{"n_layer": 14, "d_model": 256, "n_head": 2, "n_kv_head": 2, "head_dim": 128, "d_mlp": 1024, "vocab_size": 2048, "activation": "gelu", "norm": "layernorm", "norm_place": "pre", "norm_eps": 1e-05, "positions": "alibi", "qk_norm": false, "attn_scale": 0.0884, "bias": "all", "tie_embeddings": true, "parallel_block": false, "init": "trunc", "init_std_qkv": 0.0274, "init_std_o": 0.0, "init_std_up": 0.0274, "init_std_down": 0.0, "optimizer": "adam_variant", "lr": 0.0013, "beta1": 0.9, "beta2": 0.98, "weight_decay": 0.42, "lr_head": 0.011, "grad_clip": 2.0, "warmup_steps": 201, "schedule": "wsd", "decay_fraction": 0.291, "decay_shape": "linear", "final_lr_fraction": 0.05, "batch_tokens": 65536, "seq_len": 1024, "doc_mask": false, "train_tokens": 310000000, "steps": 4731, "dataset": "wikipedia_en"}
MLP neurons of a small language model. Each row is named by its layer, matrix (up: input weights) and neuron, and shows model dimensions 16-143. Each number is 128 + 24 x the weight over its row's rms, rounded and kept within 0 to 255.
Before each neuron's rows, "fires on" lists the tokens most often at its 100 highest values on Wikipedia text that the model never trained on. A number after a token or word is its count.

fires on: "." 21, " Jos" 13, " Alex" 8, " William" 6, "96" 5
L10.up101 [124 136 107 142 114 150  93 168 151  79 104 118 150 120  73 125 119 125 101 120 167 127 145 115 153 106 134 145 139 120 165 132 127 114 145 112 123 167 105  91 150 134 105 113 111 172 154 119 134 136 156 117 131 104 112 125 127 140 107 146 138 124  92 115 120 102 127 155 113  97 180 121 108 130 147 121 164  94 138 121  89 103 166 115 154  97 112 119 130  80 107 131 136 138 129 123 140 125 129 189 142  72 181 165 117  99 126 193 106 137 130 172 162 135 124  76 119  89 130 160 116 115  80 160 128 111 150 147]

fires on: " the" 19, "m" 11, "l" 10, " Ch" 10, "iv" 7
L6.up592 [103 122 163 155 115 134 130 132 130 103 145 105 118  79 118 124 125 143 131 129 148 129 109 119 113 140 109 163  96 134 116 129 134  97 120 138  81 149  98 103 150 131 136 168 117 113 126 105 104 125 102 128 179 133 120 111 125  83 148 111 129 140 124 156 146 150  77 141 140 126 200 119 132 162 156 133 131 109 144 114 125 103 106 112 123 162 126 113 134 111 144 131 108 111 112 139 144 130 147 125 124 126 116 142 191 106 128 127 156  98 150  99 159 150  81 119 139  73  97 114 107 144 148 112 134 128 164 114]

fires on: "op" 24, "end" 21, "O" 12, "–" 10, "ap" 9, "F" 5
L4.up296 [141 103 155 112 137  97 107 151 143 152 182 141 119 128 134 138  80 113 143 142 108 132 141  76 126  87 138 122 126  95 133 148 122 100 108  96 106 143  96 119 138 111 181 116 129  84  98 107 105 122 154 145 127 139 146 105 126 132 136 158 139 135 145 109 113 146  99 103 109 163 101 103 118 119  85  68 152  97 142 147 149 163 145 121 116 104 131 112 134 106 134  96 116 129 131 134 128 153 138 126 119 138 146 144 124  94 122 138 128 146 160 137 153 147 123 121 128 116 121 143 166 114 123 134 101 147 154 128]

fires on: "9" 27, "es" 14, "on" 11
L7.up301 [127  86 194 103 141 104 107 116 156 131 121 135 137 128 137 117 135  99 125 111 134  98 139 131 100 119 103 151 123 147 114 188 167 172  89 152 128 142 123 141 133 100  96 103 134 123 149  99 147 106 123 126 115 133 164 118 130 121 204 130 117 122 125 130 123 167 118 142 131 128 106 113 104 143 100 119 133 139 119 117  48  93 124 151 149 158 113 127 179 185  98 149 111 125  89 103  80 139  94 105 153  99 108 130 158 153 173 139 127 173 142 132 126 127 103 128 118 110 132 146 183 151 117 126 117  78 137  98]

fires on: "2" 18, "1" 16, ";" 9, " of" 7, "-" 6
L11.up714 [144 118 123 111 108 167 113 124 172 150 136 127 143  94 134  97 152 134 126 102 124 104  76 104  96 109 146  89 128 157  93 138 121 137  86 123 156 138 179 115 147 130 175 132 175 137 106 127 122 135 134 145 150 113 147 144 114  55 156 212 130 119 137 160 126 122  79  91 157 137 106 123 129 130 126 113 131 177  86 142 135 134 123  99 114 138 137 163 164  88  92 127 115 144 117 112 122 162 106 144 130 155 120 101 157 118 117 144 116 118 129 139 135 108 139 147  90  72  94 132 139 140  96 120 106 184 119 120]

fires on: " G" 52, " g" 26, " ret" 10, " bet" 4
L3.up664 [132 102  99 145 178 133 141 141 143  93  98 158 118 128 135 105 160 159 128 151 138 137 102 147 121 131 103 122 150  81 123 152 120 128 122 109 160  99 122  98 126 146 116 142 158  94  98 102 126  90  78 127 123 173 143 112  82  73 134 126 118 170 128 143 124 115 139 145  91 126 113 145 132 127 151 130 175 123 138 128 132 137 147 147 113 134 158  82 107 121 119 118 104 123 116 104 100 168 144 127 134 105 137  74 108 130 132 168 120 135 116 124 108 167 112 112  85 112 121 148 119 121 164 158  99 130 152 124]

fires on: "v" 41, "un" 9, "ur" 7, "iz" 6, "ov" 5
L7.up605 [144 119 136 131 124 180 119 136 184 125 101 153 141 145 136 115 127 106 124 113 142 123 137 124 102 133 157  78 166  90 103 161 130 112 117 148  96 130 124 159 151 133 151 135 138 151 122 180 131 121 123 103  87  92 137 152 115  98 127 136 134 117 142  94 103 131 132 115 112 124 119 129 127  99 141 116 167 132 121 105 128 102 188  73 135 119 132 130 135  98 118 108 131 163 118 176 156 120 124 100 165 118 147 145 154  87 142 125 118  82 146 131 125 114 136  85  87 126 124 141 139 139 133 114 124 153 151  88]

fires on: " Be" 21, " Cent" 19, " Car" 14, " sign" 9, " As" 7, "9" 5
L3.up756 [147  90 124 132 129 142 129 138 149 119 129 105  95 152 144 109 144  96  95 106 148 105  84 122 109 160 129 144 158 100 115 119 114 117  92 183 118 170 107 154 141 115 134 118  95 109 141 140 120 136 161 108 124 155 121 139 127 131 179 138 157 128 124 160 111 135 159 107 115 116 138  90 117 119  87  37 122 160 108  93 118 154 134 160 140 168 120 122 149  99 106 113 102  99 116 127  98 125 144 114 134 117 116  94 107 124 120 187 140 132 120 182 149 102 130 126  91 142 172 149 161 144 136 130 101  80 140 134]

fires on: "." 66, "," 15, "est" 5, "ro" 4
L6.up316 [128 113 115 121 171 140 152 130 113  94 139 119 117  96 141 129 101 140 127 156 120 112  98 107  92 124 116 154 122 128 184 124  87 117 151 135 137 139  89 109 149 168 145 119 118 138 156 152 122  88 170 141 178 152 169 132  99 175 130 114 109 140  99 168 105 127 133 155 163 101 113 123 119 123 129  87 106 151 151 124  95 135 141  33 101 105 125 179 141 100 112 127  93 137 122 118 141 149 139 146 117 136 163 124 141 124  96 142 114 102 140 118 102 148 121 124 100  84 168 119 126 157 135 149 136 153 115 128]

fires on: "," 55, ")," 23, " be" 7, ")" 7, " also" 6
L6.up560 [111  95  96 107 148 125  90 150  95 146 130 121 171  87 119 121 140 145  82 124 178 155  99 132 155 114 142 108 147 105 102 135 101 118 120 116 119 130 137 167  90  69 150 119 132 146 112 155 122 155 137 156  82 147 147 139 151 113 134 164  91 122 128  99  67 119 132 110 160 110 129  93 151 143 149 109 131 160 147 104 118  97 156 144 145 133 135 155 148 108  81 115 139 123 141 149 142 165 121 206 110 114 130 129 152 108 128 149 127 134 150 103 138 133 115 134  54 110 188 177 139 120 119 157 157 127 103 125]

fires on: "." 15, " until" 13, " before" 11, "ince" 10, " since" 8, "ough" 5
L10.up277 [134 154 150 124 118 170 137 146 133 134  63 107 124 127 121 128 205 140 125 143 144 147  99 145 101 144 129 127 110 131 119 129 123  66 134 151 133 152  58 135 143 161 155 100 143 130 119 116 109 132 122 140 174 105 132 131 124  99 106 100 133 148  77 151 137  96  92 139 131 125  77 131 109  87 107 134 132  92 109  77 147 121 144 156 129 163 121 148 112 123 136 113 107  98 157 102 146 142 162 128 141 184 170 118 154 170 120 141 134  80 103 118 153 131 126 123  97 143 100 146 146 170 141 165 163 166 129 150]

fires on: "le" 35, " team" 19, "es" 9, " band" 9, " club" 9, " group" 5
L3.up218 [129 114 124 132 159  92 131  82 138 151 136 147 146 117 156 137  83 164  86 144 144  89 114 144  99 121  95 105 129  85 139 163 129 125  84 102 152  92 152 164 155 125 135 119  82 119 170 144 158 166 143 149  95 107 124 113 114 127 154  98  96 138 100 118 182 129 155 125 114 115 114  90 119 153 162 160 169 115  90 114 113  99  90 162 157 193 116  86 129 148 135 100 109 124 140 125 126 138 102 115 120  78 137 156 126 163 125 129 125 160 138 120 138 127 119 121 115 113 146 118 149 130 119 122 158  77 141  74]

fires on: "s" 53, "ing" 18, "ies" 8, "ors" 6, "ers" 6
L6.up287 [114 133 112 124 122  98 134 115 141 139 132 147 176 112 133 122 125 150 144 133 168  88 144 108  92 130 167 153 117 132 122 154 131 121 141 119 157 140 124 136 150 137 128 123  89 104 115  86 143  70 120 149  70 121 162 125 141 110 168 127 109 144  93 170 154 133 140 150 116 138 141 112  91 107 127 128 168 116 148 155 118 109 114 134 121 114 130 157  87 153 118 149 134 113 127 178 109 154 123 122 163 151 122 155 113 146 138 175 127 128 134  91 104 138  97 120 137 124 160 107 117 113 176 155 121 121 112  80]

fires on: " until" 28, " from" 13, " to" 13, "ough" 8, "ut" 7, "ec" 6
L7.up778 [186  95 113 113 131 151 160 102 125 149 147  58 149 120 172  79 139 110 132 119 131 119  83 115 120 143 120 101 158 125 126 112 138  83 138 167 122 164 109 178 129 168 154 122 142 135 122 137 135 152 142 114 139 147 126 125 165 115 115 113 131 113 141 119 161  92  78 137 106 157 139  93  99 136  72 142 112 111 135 134 116 124 109 138 101 151 100 123 127 145  95 117 114  64 119 130 135 154 124 148  94 115 130 121 160 164 133 107 114 117 117 116 193  95 149 138 105 132 117 135 142 175 160 158 157 142 127 118]

fires on: "m" 29, "ar" 17, "g" 17, "y" 11, "ome" 7
L3.up106 [128 137  92  97 129 136 127 176 122  53 144 129 141  81 136 118 100 108 105 151 118 139  82 134 105 110 168 129 109  94  82 146 111 130 120 155 110 126 137  98 108 105 164 136 129 141 137 178 125 116 166 130 163  86 136 132 155 113 120 128 157 155 122 126 102 174 138  87  66 117 144 141  82 205 121 132 120 170 130 150 138 108 103 126 108 119 123 125 105 119 150 147 132  98 148 174 121 103 115 128 164 158 148 124 135 111 149 145 164 100 127 140 115 156  91 123 150 132 158 103 147 137 156 125 117 130 151 125]

fires on: "-" 41, " " 23, "'" 6, "ire" 5, " new" 5
L6.up794 [117  99  98 128 163 127 131 103 137 150 134 129 133  56 127 143  81 133 157 136  97 123 136 133 126 134 109 108  87 115 126 127 142 111  97 118 109 162 102 122 162 160 162 141 147 136 163  63 108 106 103 146 119 160 140 158 136 124 152 129 115 152 133 112 142 162 137  96 135 140  92  93 145 171 115 137 113  80 132 131 135 102 148 137 130 117 116 110 136 111  87 157 100 134 132 123 136 111 129 151 134 157 146 143 128  85 152 141  78 132 123 156 157 117  76 143 131 111 118  87 128 100 133 180 163 113 141  96]

fires on: " over" 31, " '" 18, " sp" 14, "ough" 9, "ec" 7
L3.up886 [150 107 119 108 144 126 140  77 139 150 129 136 123 139 163 118 145 136 121 129 161 115 104 104  94 123 112 111  92  83 140 123 139 112 125 145 117 127  91 121 148 149 111 132  97 107 148  99 126 162 144  88 171 141 126 126 192 163 114 153 129 150 135 157 128 100 107 140  90 118  90 140 148 133 114 117 119 129 138 129 148 121  99 124 167 129 148 107  97 108 118 132 109 137 131  93 167 135 102 130 153 172 120 128 124 148 153 148  89 150 146 129 186 135 137 145  86  99 117 114 153 160 180 128 169 129 115 113]

fires on: "b" 15, "h" 12, "re" 10, "us" 8, "id" 7, "ing" 5
L4.up535 [ 88 101 127 103  96  94 166  67 114  85 115 102 128 128 151  92 141  85 144 160 137 109 113 125  70 107 112 156 102 123 148 117 149 129 150 155 153 145 132 144 151 166 111 128 130 119 126 142 123  79 130 163 180  98 149 133 179 113 140 106 130 122 125 120 141 154 122 127 129 127 159  89 124  97 107 130 139 144 168 131 118 132 128 122 155 125 123 168 142 111 159 121  84 117 105 101 129 169 108 116 133 175 140 127 153 170 111 160 118 100 177 113 109 115 136  70 119 114 129 138 119 139 117 148 116 138 144 134]

fires on: "s" 18, "se" 15, "ren" 10, "od" 9, "ce" 7, "y" 6
L7.up105 [123 138 143 146 143  66 152 150 120 164  88 115 116 112 161 116  90 174 136 144 130 139 139 123 147 115 151 121 133 110 131 131 114 138 103 129 125 117  95 164 121  81 108 143 130 101 101 145 151  93 112 133 118 118 146 118 149 147 172 134 138 125 104 173 112 151  83 145 105 112 167  95 119 115 129  98 189 156 135 119  98  72 120 115 139 105 151 121 128 182 145  72 115 127 132 154 130 145 120  93 113 171 128 132 140 164 111 136 154 116 100 147 108 151 150  83  80 134 180 115 123 104 179 114 139 123 102 136]

fires on: "," 79, " before" 7, "\"," 4
L10.up210 [150  94 146 117 163 151 126 174 156 123 129 128 165  85 141 109 101 158 162 125 129 148 113 115 109  98 162  99 173 171 131 113 130 138 112 116  98 151 140 102 127 163 175 160 149 127 149 118  96 130 120 107 122 109 138 124 145 117 141 111 103 159 157 129 138 139 157 115 127 101 152  75 139 121 105 110 158 102 103 153  96 164 158 126 137 143 125 115 175 144 131 124 113 130 139  94 123 137 157 133 200 135 146 138 166 115 142 120 109 100  98 118 139 155 122 143  35 129 111 109 145 169 112 123 119 173 136 108]

fires on: "'" 76, "hen" 9
L11.up281 [134 161 122 121 145 149 175 130 134 130  79 119 139 108 102 114 157 119 116 156 114 124 132 136  92 147 134 101  73 127 154 159 102 136  98 107 154 150 129 104 150 149 153 113 199 135 115  98 144 176 119 126 104  75 169 145 151 113 137  84 119 154 124 138 180 150 100 140 123 122 134 145 142 156 108 105 160  86 109  98 145  87 181 127 115  94 132 102 115 117 101 170 141 141 145 136 138 136 146 152 129 170  87 150 141 136 138 148 154 148  68 165 152 113 155 126  99  89 123 108  99 110 151 132 125 156 175 106]

fires on: " " 71, "," 10, " of" 5, "ar" 4
L7.up150 [147 115  79 104 131  98 130 114 152 134 143 121 114 112 128  86 124 154 105 123 102 141 142 125 106 128 131 136 157  97 120 170 157 124 110 128 110 134 132 144 130 123 151 128 111 120 132 126 138 109 144 147 156  93 141 155 132 127 135 187 125 128  93 160 111 147 123  87 141 116  91 132 129 145  90  94 124 141 116 142 153 108 125 126 116 155 132 185  62 142 129 150 121 106 118 134 148 147 125 137 178 127 144 103 144 144 104 170  79  98 104 126 156 116 108 145 113 104 159 107 128 152 159 111 113 161 122 115]

fires on: " in" 28, "c" 13, "." 10, "an" 7, ":" 5, " an" 5
L6.up534 [136 122 144 146 125 104 115 159 162 149 132 137 137 103 131  67 145 104 141  98 119 113 134 134 127 146 103 107 132 124 123 141 121  85 121 128 115 109 140 127 145 134 136 137 148 130 135 138  54 126 141 105 149 155 159 121 106 155 143 134 127 127  97 125 108 130 134  74  96 127 129 116  92  94  66 171 118 135 133 148  96 122 175 109 127  87 171  88 145  78 112 138  86  79 140 139 101 127 135 109  96 120 133 148 121 108 129 130 114 158 102 126 169 167 133 135 100 137 146 165 140 157 134 116 143 136 132 139]

fires on: "\n\n" 33, "|" 31, "\n" 16, "." 8, " Rec" 5, "==" 4
L4.up27 [174 156 141 104 189  84 127 131 121 140 149 117  97 137 138 110 112 150 129 159 145 106 135 146 102  78 129 116 113 152  91 121 131 125 130 152 116 132  87 114 127 130 166 173 125  79 144 154 120  95 166 134 106  82 105 121 150 126 119 130 113 136 150 162 159 128 110 112 123 135 131 139  87 134  89 107 102 126 122 117  96 120 126 114 101 142 126 141 117 142 120 119 135  83 161  87 116 109 167 100 133 153 128 130 125  88 167 140 104 132 127 135 133  99  77 157 117 132 105 116  87 155 117 125 139 113 148 129]

fires on: "p" 24, "ing" 11, "it" 9, "b" 8, " mov" 8, " to" 7
L7.up454 [124 105 119 113 121 122 166 136 163  79 124  85 135 151 165 115 132 125 144 169  98 126 166  90  90 113 132 102 126 126 164 161 139 126 143 129  65 171  94 105 144 157 128 152 135 122 161 156 116 112 141 144 131 147 125 138 150 162 124 132 155 158 119 105 123 136  77 107  96 130 141 118 104 107 121  76 178  97 153  91 165 116 147  78 117 108 163 137 122 113 123 154  99  84 125 118 130 137 115 137 134 111 167 126 140 157 146 100 124 144 145 141 123 114 133 131 116  96 137 123 131 183 130 172 114 145 127 136]

fires on: "9" 24, "8" 10, ":" 7, "ir" 6, "on" 5, "ic" 5
L10.up544 [167 141 153 139 133  76  95 133 150 103 108  62 121 146 134 101 129 116 121 136 129 107 100 145  61 123 117 154 135 122 127 146 170 145 130 145 120 144 133  95 130 150 136 122 159 119 161 117 132 140 167 141 137 110 104 129 150 148 147 122  94 120 108 131 137 156 107 135 155 131 115 117 129 134 116 138 137 177 126 146 108  94 140  96 130 114 100  99 144 104 126 145  87 148 132 118 106 152 138 135 136 101 143 123 120 177 166  90  95 132  94  96 128 169 133 122 120 121 149 162 114 151 154 115 122 140 136  84]

fires on: " l" 41, " le" 22, "arl" 9, " al" 6, "l" 4
L3.up396 [161 131 124 123 130 129 131  94  88  87 146 108 109 120 129 126 109 141 107 137 137 157 117 121 126 143 168 171 115 172 146 115 105 121 119 159 149 126 156 125 141 122 137 124 156 127 153 130 136 135 137 117 135 121 133 174  94 150  93 139 152 129 146 116 108 140 135  88 141 119 128 132 105 131 142 146 154 118 120 122 114  98 148 144 151 109 122 114 129 102  98 125 109 133 116 142 103 149 125 131 141 180 153 129 134 171  99  74 120  97 135 132  90  81 127 121 131  86 122 112 122 145 127 128  95 101 156 128]

fires on: " Mc" 17, "." 12, " Ed" 9, " William" 9, " of" 6, " James" 5
L10.up916 [ 97 183 160 136 118  77  94 130 125 101  94 143 160 110 120 102 119 151 117 113 150 142 108 126 147 121 118 153 139 124 116 143 142 164 164 105 128 150 139 135 162  90  87 167 135 121 177 128  93 122 120 202 137 131 143 145 117 143 103 122 101 150  82  98 135 139  92 150 130  99 193 148 105 112  73 130 117  92 162 140  96 131 130 146 142 112 153 124 131  98  94  98 136 100 113 139 139 129 158 155  90  86 147 159 127 124 110 132 117 125 121 130 167 145  67  95 115 109 152 122 105 135 149 123 146 132 115 141]

fires on: "," 55, ")," 26, "\"," 9, ")" 7
L11.up563 [118  94 137 148 123  96 139 153 151 156 128 103 151  85 119  68  94 182 138 107 133 141 116 114 126  91 149 127 128 129 163 134 117 128 124 110 138 113 152 124 143 121 170 144 167  83 136 139 142 125 133 129 113 144 129 133 133 146  90 166  86 148 128 129 128  98 160 141 146 102 137  62 127 125 187 153 152 112 113 146  87 130 190  95 159 131 100 161 139 106 107 120  90 107 122 119 142 123 128 161 139 108 177 100 169  83 143 149 150 108 130 108 155 139 131 144  66  83 162 137 114 159 121 127 168 177 113 129]

fires on: "ed" 24, "in" 14, "e" 9, "|" 9, "l" 8, "ac" 6
L4.up426 [133 133 181 120 114 158 131 115 117 141 144 114 138  52 187 113 113 139 101 161 115 128 127 112 105 112 119 160 117 113 158  82 140 112 153 139 104 136 134 101 141 143 132 120 103 145 146 178 152 116 124 103 148  87 137 129 145 100 114 163  95 136  96  89 134 111 109 130 101 132 130 122 102 154 138 104  89 148 134 128 136 150 146  90 120  87  96 128  89 117 115 121 113 164 135 173 120 140 129 126 155 149 101 128 133  70 138 163 101 148 167 121 137 142 122 137 102 130  96 123  95 156 108 148 119 110 165 122]

fires on: " p" 38, "p" 30, " P" 22, " app" 8
L3.up894 [157 138 147  74 141 121 123 144 161 159  77 135 111 124 132 133 121 168 127 107 108  50 151  85  98 147 109 153 121 128 125  91 147 103 161  92 117 156 128  81 145 137 111 125 174 138 159 123 126 130 136 134 156 110 105 104 146 120 130 134 140 124 137 112 130 133  90  89 113  79 132  92 111 114 123 120 148 123 130 173 148 111 132 125 130 153 128 150 129 158  82 116  82 161 137 134 133 138 178 123 118  84 162 152 153 120 133 131  80 119 165  84  91  94 115 121 128 132 133 122 129 154 144 142 127 170 149 113]

fires on: " to" 29, " from" 12, " through" 7, " in" 6, " L" 5, " prom" 4
L4.up709 [125 128 141 157 129  79 141 147 109 146  98 147 112  74 150 115 104 122 189  70  96  90 123 133 127 105 116 102 138 150 103 118 123 110 110 105 105 134 138 145 153 137 137 191 195 124 117 125 127 130 120 132 146 119 127 100 142 156 189 125 119 132 114 146 198 145 135 168 151 135 154 122 137 103 108 128 126 133  97 159  93 118 132 120 120 100 108 138 162 111 156  88 110 117 182 148  84 114  98 149 128 109 160  82 146 164 163 162 111  98  97 118 100 102 139 134 113 106 106 142 119 145 124 157 113 104 121 125]

fires on: "ing" 46, "ement" 9, "s" 8, "ed" 6, "ory" 4, "ide" 4
L5.up679 [101 128 124 141 146 120 140 112 115 120 102 125 155 135 128 105 132 139 149 151 164 107 159  97 131 153 139 137 134 145 135 170 120  87 134 129 164 114  99  51 120 151 124 124 120 101 119 127  96 115 136 109 110 132 159 128 176  94 158 111 100 116 127 135 149 146 144 163 111 183 151  99 118 124 117 109 141 133 171 139 111 114 153 130 178 106 105 141 149 102 122 126 101 137 137 172 118 154 136 122 120 155 111 110  99 125 142 179  93 155 160 117 111 131 144 102 113  92 160 145 139 124 149 142 137  91 151 130]

fires on: "'" 64, " of" 11, "-" 10
L6.up700 [155 113 118  79 117 142  97 169 130 134 119 154 125 132 120 113 133 130 183 151 107  93  97 132 104 114 126 118 138 118 114 132  86 117  96 123 110 105 139 141 154 123 167 159 168 140 120 106 104 162 143 116 134 137 129 163 138 115 151 138 144 126  80 133 157 110 124 151  78 112 146 151 127 105 133 118 122 120  86 142 114 130 126  88 140 130 170  83 107 139 117  94  73 128 106 130 102 156 114 155 133 143 158  99 152 148 159 194 127 141 115 109 187 103  96 117 123  96 111 122 152 113 133 132 113 153 117 110]

fires on: "." 16, " This" 13, " this" 10, " it" 9, " which" 8, "ition" 6
L3.up519 [102  78 160 121 130 141 141 131 161 108 132 110 116 139 149 119 111 134 136 114 144 127 148 119 126 111 129 129 156 124 118 155 160  96 151 131 110 114  87  73 147 157 149 107 136 103 166 160  76 139 156 149 125 117 135 131 142 130 131 101 127 107 177 186 181 114  90 116 124 117 134 133  97 158 146 112 177 116 119 137 148 105 118 130 147  90 148  99 135 146 128 110  98 101 166 111 128 138 116 139 194 141 127  76 123 103 128  96 156 149 117 121 100 153 120  90 114 129 119 151 180 155 128 108 146 141 117 101]

fires on: "\n\n" 86, "\n" 14
L4.up966 [128 155 153 108 201 103 153 128  92 148 133 114 131 109 116 120 123 111 144 146 131 147 156 138 138 102 132 137 130 141 114 130 135 111 137 124 147 105  97  96 123 194 156 159 107  78 138 157  79 127 110 135 148  85 117 154 128  99 110 136 123 131 122 151 129 167 124 126 118 103 113 135  75 130 112 119 126 123 108 120 124 114 130 143 119 161 133 125 128 126 104 121 136  85 152  80  84 127 172 125 104 134 168 142 110  97 165 144 122 132  85 142 165 125 102 134 101 137 127 131 122 139 126 117 149 136 127 139]

fires on: "ic" 27, "arn" 15, " that" 9, "ended" 7
L6.up800 [ 90 130 118 141 113 127 155 114 145 178 162 102 146  88 131 135 134  98 134 121 113 143 119 139 111 137 132 131 147 164 168 107 127 159 130 148 146 141 104 125 124 130 130 133 104 162 169 146  99 127  86 187 125 105 145 192 119 104 137 141 124  98 117  83 104 119 111  95 117 130  91 142 119 158  79  82 143 111 129 164 114 103 133  66 112 147 105 125 120 154 122 164 123 135 107  94 118 165 156 124 125 137 123 101 129 101 151 103 128 129 115 161 183 156 141 145 116  90 129 117 118 165  92  75 133  94 138 123]

fires on: "ly" 26, "ans" 11, "ul" 9, "arn" 9, "e" 7, "ed" 6
L5.up967 [139 138 149 156 114 119 121  99  97 116 128 110 147 124 145  93 115 133  94 118 148 151  93 108  83 125  89 167 142 117 147 146 131  99 149 119 106 121 152  88 136 137 148 126 152 165 202 146 113 117 127 142 136 123 131 129 102 107 196 163 133 175 132 130 127 108  99 113 115 114 131 108 129 121 103 117  79 136  71 118 122 133 166 100 148 110 120 106 128 117 128  89 103 128 161 133 100 124  66 134 159 137 147 129 139 119 119 143 139 104 134 130 151 139 128 109 107 128  85 151 142  81 141 167 104 131 147 131]

fires on: "i" 21, "m" 11, "im" 10, ":" 6, "ar" 5, " al" 5
L4.up692 [133 145 133 106 144 160 149 181 140 109 101 128 116 132 176 118 111  95 149 123 122 121 122 120  98 122 137  98 141 135 103  98 129 132 111 114 122  97 158 130 104 135 162 127 116 125  98 124  88  99 100 149 188 136 112 139 108  89 125 128 109 140  93 111 105 132 148 127 120 150 133 119  96 159 116 110 114 142 128 122 119 115 121 111 105  63 140  96 113 129 135 129 117  93 142 126 110 157 111 147 113 112 114 106 162 116 180 165 180 125 128 119 151 173 159 117 142 126  95 126  99 140 142 134 137 126 187 138]

fires on: " p" 62, "p" 35
L5.up372 [164  92 144 161 135 120 132 110 174 143  74 139  93  97 118 128 128 157 174 103 124  95 133 106 140 118 133 121 133 112 154 174 132  99 118  96  96 120 135  98 174 141 147 108 137  99 110 116 131 132 139 148 170 149 101 124 129 140 144 112 150 141 132 146 108 123 104  97  97  57 131 117 155  77 141  87 163 144 117 143 168 130 104 107 105 108 108 153  95 105 141 118  64 108 159 155 152 159  98 136 137 120 151 115 142 140 115 178 139 173 161 106 124 126 105 112 137  92 130 139 127 147 125 157 114 114 137  91]

fires on: "en" 33, "l" 15, "n" 10, "g" 9, "." 6, "ect" 5
L4.up303 [151 132 123 158 138  97 159 142 116 130 128  81 148  74 121  99 151 142 150 185 152 160 124 150 129  77 159 124 116 101  82 128  98 139 112 137 120 120 159  95 134 144 117 179  87 154  78 130 107  97 152 120 132  99 157 123 105 142 165 131 113 146 127 184 126 109 101 129  85  92 165 134 101 148 143 142 166 145 135  95 123 119  92 128 153 149 106 121 123 137 123 134 108 134 132 128 144 171 107 112 124 129 139 116 118 143 102 163 117 107 130  98 154 135 104  98 125 113 174 172 106 116 135 130 128 126 146 126]

fires on: "e" 20, "an" 20, ")" 9, "ed" 7, "en" 6, "ad" 6
L6.up1011 [ 98 114 121 154  92 126 134 125 133 138 207  93 163 109 141 117 140 138 125  96  77 121 123 143 111  83 131 141 145 153 152 151 138 114 142  89 138 125 114 121 155 136 141 134 119 146 126 117  89 127 145 119 136 100 151 129 147  70  95 188  94 147 144 127 149  89 143 114 101 131 158 133 109 150 110 113 125 118 109 116  89 121 162  91 138 118 137 119  92  88 127 148 120 155 120 137  64 149  85 172 172 142 140 104 136 111 141 151 137 134 135 136 142 130 146 125  87  98 139 190 158 125 116 180 113  88 129 124]

fires on: " and" 15, " of" 13, "s" 11, "ing" 8, "w" 5, "," 5
L7.up359 [130 111 114 138 132 112 155 139 133 161 137 139 178 129 140 113 113 107 139 179 127 140 130 151 131 134 111 122 162 136 149 133 122  92 131  83 142 123  90 160 143 136 178 166  98 130 132 102  99 151 164 134 109 124 128 119 124 132 173 125 113 165  62 160 161 105 108 135  84 124 106 132  98 131 113 137 181 143 133 130 104 101 101 116 138 110 143 179 121 130 143 138 144 141 122 186  87 139 109 173 156 105 144  71 138 147 126 143 145 114 121 144 112 113 129 129 128 125 171 103 139 153 128 123 151 124 124 109]

fires on: " V" 49, " inv" 17, "v" 8, "ov" 6, "ev" 6, "et" 4
L7.up425 [118 122 115 159 101 138 158 147 171 106 131 130 132 111 109 140 143 149 130 135 129 121 148 117  83 153 152  99 176  70 120 128  89 134  97 116 117 131 141 155 103 126 146 103 156 123  90 160  83 106 120 121 170 130 122 127 185 117 155 148 156 108 103 106 103 133 130 164 118 135 129 130 117 158 136 153 158 131 118 114 115 136 126  90 131  81 127 155 118  94 106 110 116 139 133 170 132 165 151 119 156 120 141 126 144 159 134 111 129 153 122 136 146 135 130  73 122 129 128 133 108  98 131 131  80  92 168 123]

fires on: " in" 29, " as" 26, " |" 16, ":" 10, "ation" 5
L3.up270 [101 116 182 144 176 122 130 144 160 158 117 132 132 103 144 117 140  98 179  69 108 129 148 135 113 127  85 132 165 144 125 144 112  93 149 120 161 128 120 134 119 134 139 102 160 131 124 136  83  70 106 154 126 141 182 136 132 106 109 131 128 133 122 135 178 145 122 120 104 119 139  80 131 138 152 141 152 152 130 163 112 126 185 169  76 158 157 134 185 122 120 142  62 106 115 138 134 132 118 139 123 115 119 112 108  93  83 141 119 200 133 129 107 114  46 139 123 140 119 149 107 163 151 141 137 100 137 130]

fires on: "ap" 17, "am" 10, "in" 10, "d" 6, "ine" 6, "ag" 5
L6.up419 [111 109 142 125 158 150 151 125 127 116 132 136 156 107 151 153 141 111 159 149 126  99 134 152 133 136 112 206 146 141 117  99 136  91 115 165 160 107 128 157 144 144 142 107 138 133 106 123 117 158 126 110 180 169 158 113 146 145 109  91 117 186 112 161 148 126 106  94  66 132 106 109 108 162 133  90 152 122 140 122 109 140 109 141  88  87 143 137 112 114 127 140  70 134 112 107 130 138 137 146 121 148 152 163 130 133 142  99 143 142 151 102 105 171  87  69 141 135 117 167  95 124 145 131 126 143 131 123]

fires on: "." 56, " " 25, "," 9
L11.up192 [148 130 140 154 155 112 120  91 155  99 156 100  88  92 121 121 102 144 107 162 118 136 127 135 126 122 101  81 128  90 103 138 107 101 132 128 115 178 142 118 128 154 138 141 122 130 122 147 127 134 150 136 181 119 169 124 162 147 151 156 174 137  74 152 126 131 107  97 107 105 130 130 110 159 123 135 107 102 103 102 104 108 119 111  68 109 103 129 114 135 136 154  95 148  99 124 151 164 150 147 140 146 148 131 111 123 116 152 111 106 105 110 137 137 146  55  77 111 137 151 114 146 160 161 128 156 119 138]